config.yaml
num_hidden_layers: 9
hidden_size: 160
num_attention_heads: 2
num_key_value_heads: 2
head_dim: 64
intermediate_size: 640
vocab_size: 8192
hidden_act: "tanh_gelu"
norm: "layernorm"
norm_place: "pre"
norm_eps: 1e-05
positions: "learned"
qk_norm: false
attn_scale: 0.125
bias: "none"
tie_word_embeddings: true
parallel_block: false
init: "normal"
init_std_qkv: 0.0395
init_std_o: 0.0093
init_std_up: 0.0395
init_std_down: 0.0093
init_out_by_depth: true
optimizer: "adamw"
learning_rate: 0.00206
beta1: 0.9
beta2: 0.95
weight_decay: 0.042
lr_head: 0.00481
max_grad_norm: 1.0
warmup_steps: 346
schedule: "wsd"
decay_fraction: 1.0
decay_shape: "linear"
final_lr_fraction: 0.02
batch_tokens: 16384
max_seq_len: 512
doc_mask: false
train_tokens: 137800000
max_steps: 8411
dataset: "wikipedia_en"
MLP neurons of a small language model. Each row is named by its layer, matrix (up: input weights) and neuron, and shows model dimensions 96-159. Each number is 128 + 32 x the weight over its row's rms, rounded and kept within 0 to 255.
After each neuron's rows, "fires on" lists the tokens most often at its 100 highest values on Wikipedia text that the model never trained on.

L5.up112 [170  95 143  98 106  98 100 101 179 128 152 128 107 139  96 165 137 110 139  83 138 157 123 136 131 130 111 135 174 189 102  89 132  67 160 125 127 151 176 146 118 126 120 224 109  93 181 124  84 155  96 176  73  64 111 157 151 131 136 105 101 103 201 100]
fires on: "on", "ce", "art", "ci", "t", "gn"

L3.up361 [105 129  94 142  94 129  84 160 156 108 102 154 172 149 170 102 146 129 176 139 134 144 112  97  87 164 141 186 154 121  92 103 168 127 149 132 128 115  87 125 117  98 131 157 169 129 142 134 121 151 177 136  77  74 111  94 159  58  90 143  62  77 151  95]
fires on: "gu", " number", "za", "ta", "ci", "q"

L3.up324 [115 139  86 146 124 101  99 115  38 137 120 195 163 101 111 101 152 116 134  95 119  90 138 143 175 148  91 160  86 187  94 125 127 169 172 151 134 142 126 121 135 164 135 117 124 142 101 162 156 154 106 102 109 130 146  76 127  92 171 105 185  97 160 164]
fires on: " rel", " arr", " br", " Sl", " comp"

L3.up277 [112 109 153  88 132 128 119 163  62 107 100 126 175 125 133 164 124  74 101 141 110 131 131 112 125 122  89 110 153 149 110 135 142  93 155 187 137 160  88 121 134 116  97 112 110 139  82  88 162 115  66 105 143  69  75 148 155 172 124 146 160 159 166 185]
fires on: " W", " L", " w", " Dec"

L5.up70 [132 167 100  84 134 149 103 138 154 175 162 107 131 104 112 124 119 170 133 120 157 134 154 159 121 229  92 154 147  76  99 120 123 115 133 147 133  87 126 149 144 143 152 119 113 154 166 124 112 122 152  62 128 137 126  81  82 137 217  72  85 180 110 142]
fires on: "ly", "di", "ila", "ey", "omin", "ach"

L5.up143 [ 96  43 189 143 127 125 112  60 118 114 112 166 149 173 119 123 130  81 111  87  75 135  65  63 121 157  92 141 120 172 130 160 130 112 105 165 159 144  93 136 177 129  73 107 194 133 132  97 163 141  94 131 107  99 169  96  92 152 125 148 161 145  99 160]
fires on: "ed", " born", "born", " ran", " based", " went"

L3.up260 [179 182 139 140  80 179 113  61 100 169 143 113  87 143 129  91 116  89  71  92 105 100 139 144 172 116 108 129 126 131 146 121 124 108 127 163 118 176 153 101 134 124 110 187 133  85 156 115 117 114 139  98 163 128 132 166 110  96  99 145 172 161  92 202]
fires on: " o", " el", " la", " de", " ca"

L3.up505 [147 127 116 106 115 132 143 161 107  97 136 102  99 143 105 138  73 131 131 102 128 108 110 112  97 237  50 170 132 149  82 154 104  88 167 202 143  90 109 114 151 152 132  93 101 124 126 134 147 124 143 153  96  77 123  84  98 170 195 139 118 172 134 170]
fires on: " can", " must", " men", "off", " not", " l"

L5.up196 [165  99 129 136 115 150 106 110 112 155  67  86 117  74 112 104 101 117  93  77 103  64 148 145 131 159  83 130 161 200 101 114  98 108 121 160 170 165 101 169 147 155 133 124 101 159 210 190 143  82 181  66 107 149 148 137 126 152 110 137 139 113  70 125]
fires on: "udi", "oc", "ua", "isi", "si", "ige"

L5.up225 [ 90  60 174 152 114 120  90 101 117 104  99 122 152 120 116  79  88  87 201 146 124 128 181 192 101  83 137 119 143 179 105 130 131  98 117  92 159 163 123  93  70  85 118 136 136 128 182 158  98  96  97 105 124 110 122 126 138 129 122 106 161 121 121 135]
fires on: " member", " as", " held", " made", " years", " side"

L3.up393 [135  84 150  89 172 120 101 148  87 110 105 181 133 114 139 161  87 180 133 199 158 128 177 138 134 222 135 157 115 179 117 123  90  87 124 114  94 139 157 176 168 159 159  86 143 102 130 131  64 101 136 114  67 197 130 174 178 188 162 128 142  58 121 170]
fires on: " f", " Luc", " F", "br", " mechan", " ox"